config.yaml
n_layer: 21
qk_norm: false
parallel_block: false
decay_fraction: 0.773
dataset: "wikipedia_en"
MLP neurons of a small language model. Each row is named by its layer, matrix (up: input weights) and neuron, and shows model dimensions 16-111. Each number is 200 + 40 x the weight over its row's rms, rounded and kept within 0 to 999.
After each neuron's rows, "fires on" lists the tokens most often at its 100 highest values on Wikipedia text that the model never trained on; "fires after" lists the tokens most often just before its 100 highest values on Wikipedia text that the model never trained on.

L11.up89,149,155,145,205,222,236,248,225,174,208,269,183,201,240,202,209,154,176,257,213,183,163,162,186,152,258,189,195,222,266,169,252,288,180,222,257,194,200,186,154,192,208,135,146,181,221,154,254,216,178,214,128,238,237,155,205,204,216,236,193,259,268,192,202,254,254,176,203,116,145,238,143,229,228,209,300,155,161,141,236,205,139,177,191,121,267,206,160,162,169,237,209,243,137,143,236
fires on: "\n", "|", " 7"
fires after: " |", "|", "  "

L5.up321,225,199,184,139,232,173,187,141,174,229,205,173,223,174,139,198,197,243,327,245,184,216,186,191,205,226,158,210,219,266,241,191,193,275,244,216,194,176,188,150,200,217,176,203,258,221,170,205,224,223,159,192,187,241,238,189,216,163,243,227,218,168,155,229,248,153,206,254,113,179,234,186,206,201,180,165,116,153,212,243,218,181,231,217,178,203,126,202,240,183,298,219,175,193,138,191
fires on: " and", " it", " which", " or", "and", "op"
fires after: ",", "-", " (", " and"

L11.up123,275,211,122,183,231,162,142,180,204,212,162,200,205,261,156,207,213,232,254,189,188,214,223,237,166,223,188,214,227,169,210,260,223,211,242,233,209,151,230,178,217,220,195,204,175,214,191,208,209,135,244,191,179,211,216,273,240,126,134,216,199,221,280,237,221,172,230,298,174,202,246,162,124,166,158,247,173,209,141,265,123,238,225,196,185,202,208,176,220,195,288,223,176,203,233,179
fires on: " a", ",", " is", " an"
fires after: " is", ")", " was", ",", " as"

L3.up4,191,191,142,106,249,215,222,233,204,226,186,148,257,222,253,139,217,233,164,214,225,201,231,268,193,203,156,247,185,197,111,249,239,150,190,194,196,254,130,224,228,176,252,211,239,256,229,197,173,174,220,221,145,213,244,306,150,146,166,251,179,224,243,230,204,218,260,141,160,185,241,159,223,163,165,261,268,207,245,258,232,233,167,214,223,185,212,235,229,221,230,189,228,158,183,153
fires on: "H", "M", "A", "Ph", "F", "L"
fires after: " \"", " (", " “", "\n\n"

L6.up510,165,183,240,185,126,132,162,267,170,215,135,159,234,267,254,130,178,175,161,181,233,121,149,174,180,230,172,273,173,193,244,154,210,178,234,231,269,169,195,165,142,224,250,228,214,279,163,248,157,216,179,195,156,217,214,174,230,178,173,240,250,217,214,179,247,246,291,206,182,219,147,243,172,235,180,188,208,145,163,226,183,149,178,241,125,163,151,226,218,271,218,195,216,229,198,148
fires on: "-", " League", " Management", "2", " Technology"
fires after: "-", "–"

L9.up632,206,213,158,217,184,187,231,190,214,233,286,166,259,206,239,171,169,232,175,203,198,206,181,151,188,218,180,194,169,189,220,135,240,138,221,172,204,219,238,218,179,191,210,186,184,216,197,192,285,200,191,172,190,208,243,165,212,120,294,213,160,203,196,157,201,158,204,277,144,302,221,198,218,145,157,231,199,221,221,123,214,182,177,236,238,244,180,235,255,196,153,288,179,310,197,151
fires on: "\n", "-", " code", " zone"
fires after: " |", "\n", "-", " Time", "="

L2.up522,259,87,231,222,221,231,246,171,264,213,132,220,158,257,234,229,188,212,144,198,207,182,209,196,196,270,246,222,257,181,117,220,161,273,212,223,205,225,235,273,216,201,202,233,221,222,183,174,174,185,156,180,172,249,209,129,260,150,179,219,162,214,160,158,202,185,111,234,182,233,242,250,206,208,135,201,271,147,186,225,123,214,205,111,184,225,167,214,195,209,205,252,207,209,178,157
fires on: " that", " which", " same", " next", " currently"
fires after: " the", ",", " announced", " The"

L5.up240,210,244,220,94,199,218,176,244,163,143,251,181,210,161,179,138,273,187,158,182,220,216,188,206,157,159,226,225,239,225,177,202,199,128,177,202,216,171,208,226,212,219,207,202,263,182,228,156,197,218,222,147,185,214,234,240,190,209,182,305,151,220,216,237,154,285,146,137,205,204,195,220,222,235,182,138,226,172,229,248,174,241,177,188,186,208,150,281,196,222,300,200,223,239,260,251
fires on: "P", "V", "H", "Me", "Y"
fires after: "\n\n", " \"", " (", "\n", "\n "

L11.up206,247,188,171,182,203,256,239,160,223,247,239,177,215,179,188,179,191,224,223,239,218,253,216,222,146,131,254,280,215,283,216,235,299,226,202,203,195,136,255,151,129,209,175,166,161,166,141,201,179,193,220,136,209,188,137,128,215,150,225,203,181,150,178,193,242,230,246,207,197,164,171,139,153,144,153,249,235,224,232,193,239,159,180,228,171,216,187,244,187,204,236,185,198,214,214,216
fires on: "|", " a", "s", " the"
fires after: "-", " as", "'", " the", " and"

L11.up382,232,145,260,266,171,269,166,169,209,196,178,296,200,175,178,234,167,223,215,219,179,185,173,230,141,160,113,175,201,180,198,186,231,135,244,243,113,234,169,192,223,145,206,206,203,184,227,288,198,268,206,174,167,216,146,246,198,185,164,185,255,118,244,315,225,242,162,248,199,206,189,236,216,268,150,180,151,194,217,170,144,197,222,240,276,239,119,187,189,198,197,231,144,227,229,201
fires on: "\n\n"
fires after: ".", "\""

L5.up90,241,182,259,192,200,226,221,162,185,280,176,199,155,236,198,241,163,109,223,220,192,164,195,194,149,263,198,195,217,238,188,240,156,177,236,174,141,164,185,195,157,228,244,214,210,207,193,171,169,253,188,174,178,237,186,180,275,196,187,244,201,203,218,118,206,251,242,315,216,152,212,246,145,186,141,181,141,268,151,234,194,208,208,195,195,217,175,180,177,250,198,206,240,136,167,181
fires on: " first", " last", " own", " same", " next", " only"
fires after: " the", " his", "s", " her", " their", " The"

L14.up93,247,230,188,234,227,188,189,187,146,151,167,150,206,220,238,166,157,263,180,175,150,147,137,190,170,213,208,267,147,208,163,166,169,215,250,182,183,226,212,247,150,180,137,199,164,279,120,205,280,224,181,238,266,205,154,226,195,221,183,185,221,282,225,184,188,158,268,185,224,159,124,203,235,232,224,228,187,208,278,227,196,158,222,213,142,124,219,179,161,212,197,172,137,136,196,202
fires on: "="
fires after: "=", " ="

L13.up139,191,234,167,172,241,172,225,317,92,132,209,231,230,321,230,231,193,218,249,129,167,207,190,155,198,160,186,186,174,194,203,214,142,209,220,220,193,255,95,239,217,232,142,130,232,210,233,214,132,148,244,169,246,144,264,213,203,179,181,194,173,181,229,130,201,193,174,212,221,175,239,224,219,259,128,188,226,211,193,163,223,214,259,232,191,220,163,204,170,180,240,242,172,235,293,208
fires on: "-", "och", "|"
fires after: "\n", " Al", "-", "Al", "R"

L6.up242,183,134,185,254,119,209,239,232,180,208,213,250,141,241,188,240,238,188,182,197,256,227,242,233,155,265,225,188,162,311,188,249,222,209,182,228,176,154,236,165,219,191,197,198,188,184,205,222,224,139,281,99,136,206,257,187,215,219,240,216,215,187,209,168,232,251,254,195,174,190,211,194,279,191,175,236,183,190,199,251,216,140,224,201,184,237,182,200,206,177,171,158,178,161,206,280
fires on: "|", "\n", " |"
fires after: "  ", " |", "A", " 0"

L3.up419,177,267,206,183,254,214,188,263,194,189,211,163,253,181,277,157,187,212,248,222,135,258,253,230,165,234,252,297,240,152,174,210,178,183,165,197,145,232,277,235,166,107,186,177,191,245,235,205,158,162,135,202,141,206,210,263,150,115,250,225,224,229,202,224,197,227,227,173,139,143,190,230,238,117,209,232,212,222,207,157,222,208,257,234,219,224,165,188,267,151,235,173,236,167,172,172
fires on: "19", "E", "A", "F", "18"
fires after: " (", "\n", "=", "\n\n"

L10.up460,216,240,168,132,270,146,163,219,183,243,191,151,174,222,171,180,195,231,268,144,206,213,242,231,114,236,220,210,183,187,198,191,232,250,233,202,212,211,236,198,214,190,207,202,211,273,150,162,169,203,264,183,148,170,215,175,193,194,186,198,222,178,205,131,215,214,263,196,185,237,168,174,174,223,240,168,191,201,186,230,238,207,205,224,195,213,195,106,173,180,198,225,212,174,195,173
fires on: " |", " a", " the", " (", "19"
fires after: " is", "R", " as", " (", " www", " was"

L11.up120,165,220,237,202,207,205,172,171,179,156,223,180,242,209,182,250,180,273,133,199,195,158,167,205,220,176,181,207,195,222,176,197,189,213,268,160,165,179,231,235,235,195,224,217,187,217,232,182,286,246,172,242,116,183,198,207,244,221,281,206,155,161,273,201,261,247,204,195,278,173,249,191,132,244,168,168,186,216,179,99,207,180,216,193,201,249,177,252,215,146,118,237,152,212,158,160
fires on: " and", "-", " Country", " No"
fires after: ",", "-", "|", "\n"

L10.up623,164,162,252,245,178,261,155,182,223,227,184,223,185,216,170,197,177,272,151,215,225,138,183,273,150,155,121,157,153,149,165,237,242,127,211,293,156,169,170,186,238,197,173,214,193,229,206,289,231,223,215,145,187,210,178,238,167,214,183,197,176,229,234,248,238,229,129,223,217,188,189,263,188,264,121,185,170,223,231,185,165,237,189,236,300,276,97,239,192,187,217,219,170,164,209,211
fires on: "\n\n"
fires after: ".", "\""

L8.up84,152,152,211,241,187,282,208,178,249,217,206,248,219,244,167,207,172,196,164,198,221,164,148,255,169,192,97,170,195,140,201,224,283,131,184,312,172,211,215,171,191,185,170,196,194,231,171,270,220,204,235,167,201,198,173,200,182,232,167,158,135,200,193,216,258,245,167,248,194,169,189,237,203,243,155,181,187,221,233,170,141,211,154,313,294,264,150,245,226,163,225,205,170,207,216,256
fires on: "\n\n", "\n"
fires after: ".", "=", "\""

L11.up82,191,233,195,235,197,184,182,223,228,177,193,227,262,221,192,203,139,184,220,164,205,199,179,182,195,178,295,262,192,231,241,220,191,192,174,289,180,193,198,216,180,234,130,171,265,180,157,229,231,228,242,163,209,195,150,130,319,154,116,158,214,195,269,169,279,217,250,170,211,156,175,192,160,190,161,155,223,194,199,224,170,231,241,189,238,223,139,254,193,231,212,207,165,176,206,191
fires on: "-", "\n", "2"
fires after: "-", "–"

L5.up580,201,194,178,159,200,242,145,202,160,198,211,138,159,258,262,173,125,197,155,203,180,262,281,207,191,203,230,127,246,168,242,232,167,249,231,173,169,244,182,215,202,235,211,237,155,279,245,157,202,172,166,216,221,193,173,217,215,163,208,242,231,249,187,158,204,179,259,172,244,166,179,248,150,178,194,210,176,207,178,268,219,220,217,244,190,191,111,214,249,238,239,189,237,243,153,152
fires on: " in", " /", " at", " on", " to", "/"
fires after: " and", " |", " was", ",", ":", " but"

L10.up277,263,193,121,232,160,154,217,165,244,229,250,235,150,185,215,166,220,277,223,128,220,196,181,221,172,190,189,151,233,96,206,130,205,271,195,224,203,202,199,236,191,211,198,222,193,239,141,238,195,179,138,265,182,161,209,195,148,155,176,199,187,244,255,185,183,234,246,231,168,192,246,218,203,206,161,261,198,116,168,179,163,221,221,213,226,260,257,154,208,183,198,180,198,164,256,144
fires on: "=", "″", " |", "  "
fires after: "=", "|", " |", " 0", " ="

L5.up433,240,162,155,243,190,168,180,232,194,229,135,257,198,291,146,217,190,162,167,191,218,193,239,256,200,185,228,162,133,228,239,177,196,250,257,264,175,272,241,227,123,287,226,214,272,169,156,227,243,242,245,153,177,179,202,130,240,245,219,95,187,183,222,198,294,206,172,162,196,192,222,207,183,214,211,139,273,198,170,223,272,195,147,187,271,176,252,187,177,280,173,208,227,233,226,244
fires on: ".", " |", " 7", " 21"
fires after: " |", ".", ";", "C"

L14.up294,188,190,199,182,188,154,150,222,180,142,229,173,241,244,262,195,161,212,212,220,191,234,191,177,198,188,189,177,241,211,178,198,127,205,241,216,199,197,155,206,242,164,145,205,264,179,134,215,180,188,264,219,85,158,164,173,119,185,99,178,221,186,302,249,210,218,195,148,208,264,205,220,219,246,153,194,140,187,137,154,190,224,243,216,250,195,244,212,139,204,212,262,241,182,199,185
fires on: "-", "|", " by", " |", " and", ","
fires after: "\n"

L9.up29,210,227,178,220,222,223,149,131,188,243,199,215,244,163,186,155,196,295,202,196,228,171,198,280,140,272,192,259,205,227,227,186,163,174,256,186,224,216,216,189,154,236,202,214,176,168,146,170,174,197,173,174,133,203,199,195,281,220,168,183,200,173,110,127,272,230,256,182,138,190,77,216,126,187,197,218,199,223,202,190,230,232,224,278,226,136,158,177,170,262,180,211,221,227,209,231
fires on: "ly", "t", "s", " the", " also"
fires after: "'", " of", " the", " had", " She"

L11.up608,239,178,141,295,185,73,191,180,181,198,236,200,212,269,192,113,260,240,187,219,188,201,180,150,184,254,138,208,207,189,205,209,201,261,246,203,180,235,248,255,138,204,155,200,230,241,173,241,240,235,123,268,200,165,147,200,169,160,153,215,252,184,218,207,212,198,196,323,196,164,158,211,205,248,166,233,247,199,180,185,201,155,253,241,233,172,157,175,175,172,267,232,261,126,213,225
fires on: "|", "-", "ing", "="
fires after: "-", "="

L5.up352,183,239,198,170,284,257,166,251,215,204,224,215,221,211,208,164,154,234,208,213,148,171,193,206,248,202,151,180,227,176,227,230,247,285,232,128,203,160,188,222,200,131,191,215,172,223,135,105,188,134,138,207,223,252,252,207,274,200,221,218,194,181,189,151,226,161,235,191,211,243,189,113,196,220,210,171,256,208,218,249,142,178,182,225,241,175,147,208,269,156,184,182,178,268,171,211
fires on: " and", " born", " or", " in", " =", ":"
fires after: ",", " was", " and", ";", "\n"

L14.up598,274,238,164,202,213,176,221,211,197,210,216,260,282,250,197,244,147,224,203,187,183,163,206,191,206,248,232,178,203,154,201,229,112,213,159,242,203,190,257,249,227,140,134,205,202,184,235,275,226,130,204,217,210,194,264,222,148,145,167,195,195,144,218,266,219,210,183,162,173,228,227,221,183,238,190,184,156,125,176,202,171,210,215,167,284,217,245,239,180,237,187,209,134,166,160,228
fires on: " the", "-", "|", ",", "UR"
fires after: " at", "\n", " T"

L11.up214,160,172,195,231,284,199,172,180,193,267,107,192,201,278,208,207,211,298,188,165,189,136,193,226,197,240,168,218,224,225,232,240,174,189,200,214,138,175,208,213,201,155,245,167,255,317,205,194,149,198,190,211,172,204,209,215,225,233,182,154,166,208,187,201,285,155,175,164,174,184,146,192,210,256,205,178,156,159,156,194,252,238,200,196,206,174,200,176,253,190,232,173,129,241,113,220
fires on: " and", " with", " or", " a", " to", ","
fires after: ",", "s", ";"

L3.up69,230,202,153,193,166,253,210,181,247,184,157,195,100,167,197,226,213,150,202,192,214,216,252,202,181,161,243,152,169,194,238,235,227,208,157,207,152,168,252,235,244,157,192,192,284,191,273,226,181,154,244,133,177,185,250,212,189,188,216,243,223,189,140,147,160,222,230,200,209,255,183,226,251,208,216,149,187,164,173,191,197,229,207,185,185,266,207,202,134,155,207,178,161,278,141,197
fires on: "ment", "ta", " of", " Player", " Incumbent"
fires after: " |", " Ot", " Invest", " Minister", " To"

L9.up165,260,217,230,228,237,154,220,223,148,259,180,249,252,199,268,286,113,201,148,223,180,129,182,164,226,284,166,219,150,127,234,198,208,224,217,205,163,182,256,219,249,192,253,193,144,180,222,186,156,250,148,239,206,130,203,213,241,229,226,220,217,231,142,179,201,206,156,228,266,150,161,226,159,184,216,216,199,246,205,122,217,265,301,225,233,226,177,212,263,163,162,153,204,202,194,190
fires on: "-", ")", "|", "\"", "}"
fires after: "|", "\n", " |", " (", "DST", "ST"

L8.up9,197,188,216,236,246,239,214,191,234,142,187,205,117,232,248,305,180,193,178,168,216,258,189,155,195,243,209,242,145,230,220,207,169,174,222,229,145,195,166,177,180,194,80,246,246,259,164,184,198,196,254,255,152,109,190,168,292,198,249,124,231,167,191,268,186,218,197,234,232,143,151,176,228,208,203,225,180,293,217,206,228,220,135,249,214,238,256,196,143,202,199,174,196,167,185,162
fires on: " the", "|", " of", "\n\n", "ly"
fires after: "-", " of", " that", " one", " the", " ="

L11.up444,190,206,240,216,156,175,179,230,212,177,174,168,234,184,225,171,182,146,247,135,287,164,166,218,176,194,239,196,283,203,194,118,199,178,274,209,161,198,120,191,180,198,209,189,271,223,275,89,191,300,279,201,190,212,171,243,230,227,192,249,237,239,200,224,235,268,160,294,182,145,238,188,262,202,207,188,198,184,210,200,135,181,210,269,187,220,203,166,207,222,216,236,225,185,156,133
fires on: "-", " in", "pre"
fires after: "-", " to", " \"", "–"

L3.up367,184,194,170,263,189,180,163,189,191,196,205,172,136,236,194,288,123,244,188,155,140,257,253,210,167,215,200,151,150,213,201,231,147,228,207,185,176,145,195,129,149,209,206,196,239,212,220,235,222,144,307,174,232,242,287,175,229,230,202,226,201,194,205,159,219,229,190,204,199,259,137,202,208,184,187,233,127,157,198,207,200,186,249,271,213,197,264,133,187,214,182,191,224,178,215,216
fires on: "|", "  ", " |", "-"
fires after: "  ", "-", "|"

L10.up165,192,197,252,150,229,202,185,179,264,195,184,149,233,152,245,164,189,191,250,197,165,220,208,169,127,184,125,154,210,249,214,275,140,237,258,131,177,228,225,177,119,235,218,201,234,234,233,157,185,193,228,181,206,184,164,232,248,178,252,211,220,226,209,246,185,166,221,196,170,117,176,206,219,235,229,215,190,160,259,277,149,150,273,221,172,193,223,217,148,227,220,177,214,210,149,184
fires on: "|", "-", "ea", "par"
fires after: "-", "rel", "–"

L14.up239,260,267,247,135,243,218,221,223,156,228,72,182,192,308,176,196,135,171,196,191,193,220,197,171,209,187,246,269,270,145,215,248,213,244,208,219,130,172,258,202,199,123,247,175,156,201,193,191,206,187,158,195,165,153,226,215,284,209,247,255,218,233,230,185,176,128,179,241,149,174,258,266,228,203,192,253,170,128,162,200,205,216,206,198,202,113,248,186,190,179,203,245,182,164,171,200
fires on: "s", " Japanese", " and", ",", " of"
fires after: ",", "ulu", "gu", " use"

L5.up613,171,101,241,193,189,185,152,168,193,182,166,255,180,197,217,191,128,206,168,192,201,251,168,164,235,169,205,206,199,236,190,192,161,138,216,223,128,249,153,170,170,266,165,215,241,157,206,188,205,226,180,196,177,164,291,177,188,155,203,189,205,202,194,202,203,194,228,206,210,186,179,197,229,197,170,207,115,171,228,163,232,201,285,190,159,184,227,156,156,274,217,214,213,89,177,219
fires on: " of", " other", " two"
fires after: " the", " one", " some"

L9.up126,233,237,103,223,171,250,234,199,134,157,207,212,188,216,206,231,164,228,154,199,129,165,148,120,297,195,132,156,212,191,303,225,199,219,201,252,142,236,194,209,186,177,186,178,183,132,148,214,248,217,133,248,213,223,202,263,262,205,260,223,110,214,217,211,181,240,169,219,221,210,182,150,204,225,208,214,206,186,149,146,217,187,194,257,226,92,177,234,184,218,68,204,224,213,212,223
fires on: "-", " •", " zone"
fires after: "-", "|", " Time", ":"

L13.up325,210,181,218,168,235,154,218,166,203,178,249,202,186,256,131,176,139,180,248,167,207,145,152,160,203,258,163,227,247,180,220,194,154,238,183,256,126,169,192,156,183,196,167,199,268,174,76,175,186,234,311,194,220,157,132,160,261,152,238,218,221,197,229,226,207,281,187,212,126,153,214,155,228,207,214,211,183,189,161,271,196,158,200,184,206,226,193,194,197,178,257,252,105,180,200,187
fires on: "|", " the"
fires after: "-"

L9.up490,159,178,249,224,178,271,169,177,233,215,211,225,211,207,145,203,168,263,154,224,220,124,186,282,168,180,95,150,155,190,180,218,264,126,193,286,174,198,143,171,249,200,188,224,210,207,224,273,216,214,248,155,196,218,179,240,161,228,202,183,153,209,222,264,227,213,142,195,215,179,212,232,189,257,113,188,182,209,241,179,161,213,190,270,306,272,111,243,189,181,227,214,159,170,213,203
fires on: "\n\n"
fires after: ".", "\""

L11.up353,218,242,212,216,236,255,264,173,213,237,174,155,196,214,176,101,235,178,279,180,233,153,214,164,168,261,204,179,155,203,149,161,195,223,190,230,193,231,184,173,222,181,251,195,168,138,254,223,163,185,210,237,214,174,229,158,219,137,200,193,240,231,216,229,153,210,195,73,159,208,204,182,169,117,160,318,188,256,185,171,178,169,188,144,229,176,156,246,225,230,158,247,152,141,166,270
fires on: "|", " beginning"
fires after: "-", " the", "R"

L9.up547,197,226,172,279,172,190,194,191,93,185,190,220,199,147,238,194,140,166,100,212,184,208,184,223,231,169,226,167,174,187,215,192,195,201,206,247,173,195,236,159,158,192,202,195,246,209,129,254,208,191,157,243,223,189,266,236,241,272,323,119,198,209,293,214,223,268,167,188,232,207,143,206,199,165,127,175,232,200,176,78,231,142,201,206,162,194,198,190,206,256,172,216,197,250,203,184
fires on: "-"
fires after: "-", "|"

L9.up20,274,246,162,225,186,227,204,160,223,202,232,173,211,320,255,217,195,232,232,131,167,79,184,234,182,277,189,253,221,132,254,195,261,163,234,113,151,226,186,178,145,183,128,211,199,139,93,129,265,253,167,187,183,169,205,215,183,195,196,164,252,210,237,209,186,258,205,206,150,209,183,127,195,279,157,156,193,180,137,220,198,268,269,160,191,199,203,209,210,196,192,202,168,221,181,187
fires on: "-"
fires after: "-"

L3.up157,172,204,160,174,200,185,160,178,234,235,222,172,248,160,275,215,224,170,130,229,216,228,254,115,211,225,150,234,221,177,211,193,162,193,228,135,194,171,155,163,168,164,190,206,233,261,211,155,196,141,206,162,127,252,210,332,206,273,201,253,212,165,288,235,197,161,161,156,251,194,238,209,258,220,205,201,235,214,254,194,268,204,191,236,215,251,221,233,222,204,157,193,152,276,191,146
fires on: "V", "D", "L", "P", "N", "CE"
fires after: " (", "\n\n", "\n", " \"", "-"

L9.up346,188,183,241,256,268,241,164,151,242,217,353,220,239,158,254,222,215,199,203,202,181,157,175,184,248,169,198,183,186,192,181,190,131,246,197,208,175,199,157,250,204,149,171,250,148,236,238,157,183,268,206,254,92,180,194,227,198,191,209,240,246,257,221,247,190,275,217,214,182,215,153,145,152,212,209,251,125,217,124,195,147,229,229,208,182,173,284,141,205,165,139,232,208,171,261,151
fires on: "|", " |", "\n", "-"
fires after: "  ", " |", "-", "|", " 0"

L10.up38,201,165,194,244,152,236,217,216,206,105,133,173,222,304,170,189,161,228,181,182,213,167,188,212,175,238,144,167,245,209,187,263,246,180,258,250,203,187,188,171,133,215,242,210,147,157,197,193,198,242,217,206,197,279,225,182,272,230,203,175,213,197,212,248,251,144,247,197,187,102,194,152,167,279,223,130,223,161,185,141,234,163,216,231,175,251,185,171,218,229,220,212,166,208,155,241
fires on: " 0", ";", " |", " P"
fires after: " |", ";", " 0", " 1"

L12.up223,201,207,211,161,169,182,233,214,213,235,178,230,161,164,182,209,208,239,232,222,131,165,286,203,217,223,159,241,187,148,212,215,231,188,284,249,222,90,227,130,268,195,221,206,209,150,234,208,174,225,230,208,220,228,204,200,228,134,136,201,171,197,203,237,177,224,139,318,164,153,211,241,193,195,212,159,215,126,208,223,175,183,212,228,175,163,204,228,226,186,164,218,197,216,186,170
fires on: " Japanese", " a"
fires after: ",", " is", " a", " the", " as"

L7.up379,204,223,256,154,250,195,228,131,279,162,149,190,206,194,179,158,201,235,188,231,218,170,139,200,199,267,221,274,178,246,191,225,205,97,173,198,200,202,229,214,228,131,161,251,225,225,148,180,176,217,230,188,186,215,250,190,240,213,125,231,228,218,207,232,174,215,214,189,226,194,130,217,174,168,183,238,155,157,170,236,117,111,226,231,173,121,187,193,194,222,184,194,198,128,107,154
fires on: "19", ":", "|", ".", " 18"
fires after: "-", "–", " www", " Website"

L15.up200,218,158,172,227,227,270,210,257,194,227,172,209,237,245,254,196,199,185,235,165,169,251,241,192,206,284,176,156,173,208,211,215,211,235,181,212,216,194,189,218,231,219,144,214,265,243,172,290,188,150,133,202,44,167,182,260,135,146,179,149,218,201,191,290,271,219,181,142,200,217,188,241,198,220,140,164,138,269,159,211,181,191,199,203,248,156,170,189,196,254,188,131,319,156,193,249
fires on: "|", " by", "-", ":", " |"
fires after: "\n", " produced"

L13.up510,229,189,99,204,203,149,146,188,195,168,262,242,219,198,185,199,253,327,270,242,176,146,167,192,165,195,175,151,173,179,226,176,140,249,191,170,144,305,237,260,199,217,188,196,242,243,183,204,192,202,157,225,160,200,194,174,248,176,180,195,204,176,104,232,164,154,221,217,284,220,197,225,202,177,213,141,153,145,185,181,210,197,198,229,198,159,191,216,216,128,192,237,233,197,213,221
fires on: "=", ".", " life"
fires after: "=", " =", "Early"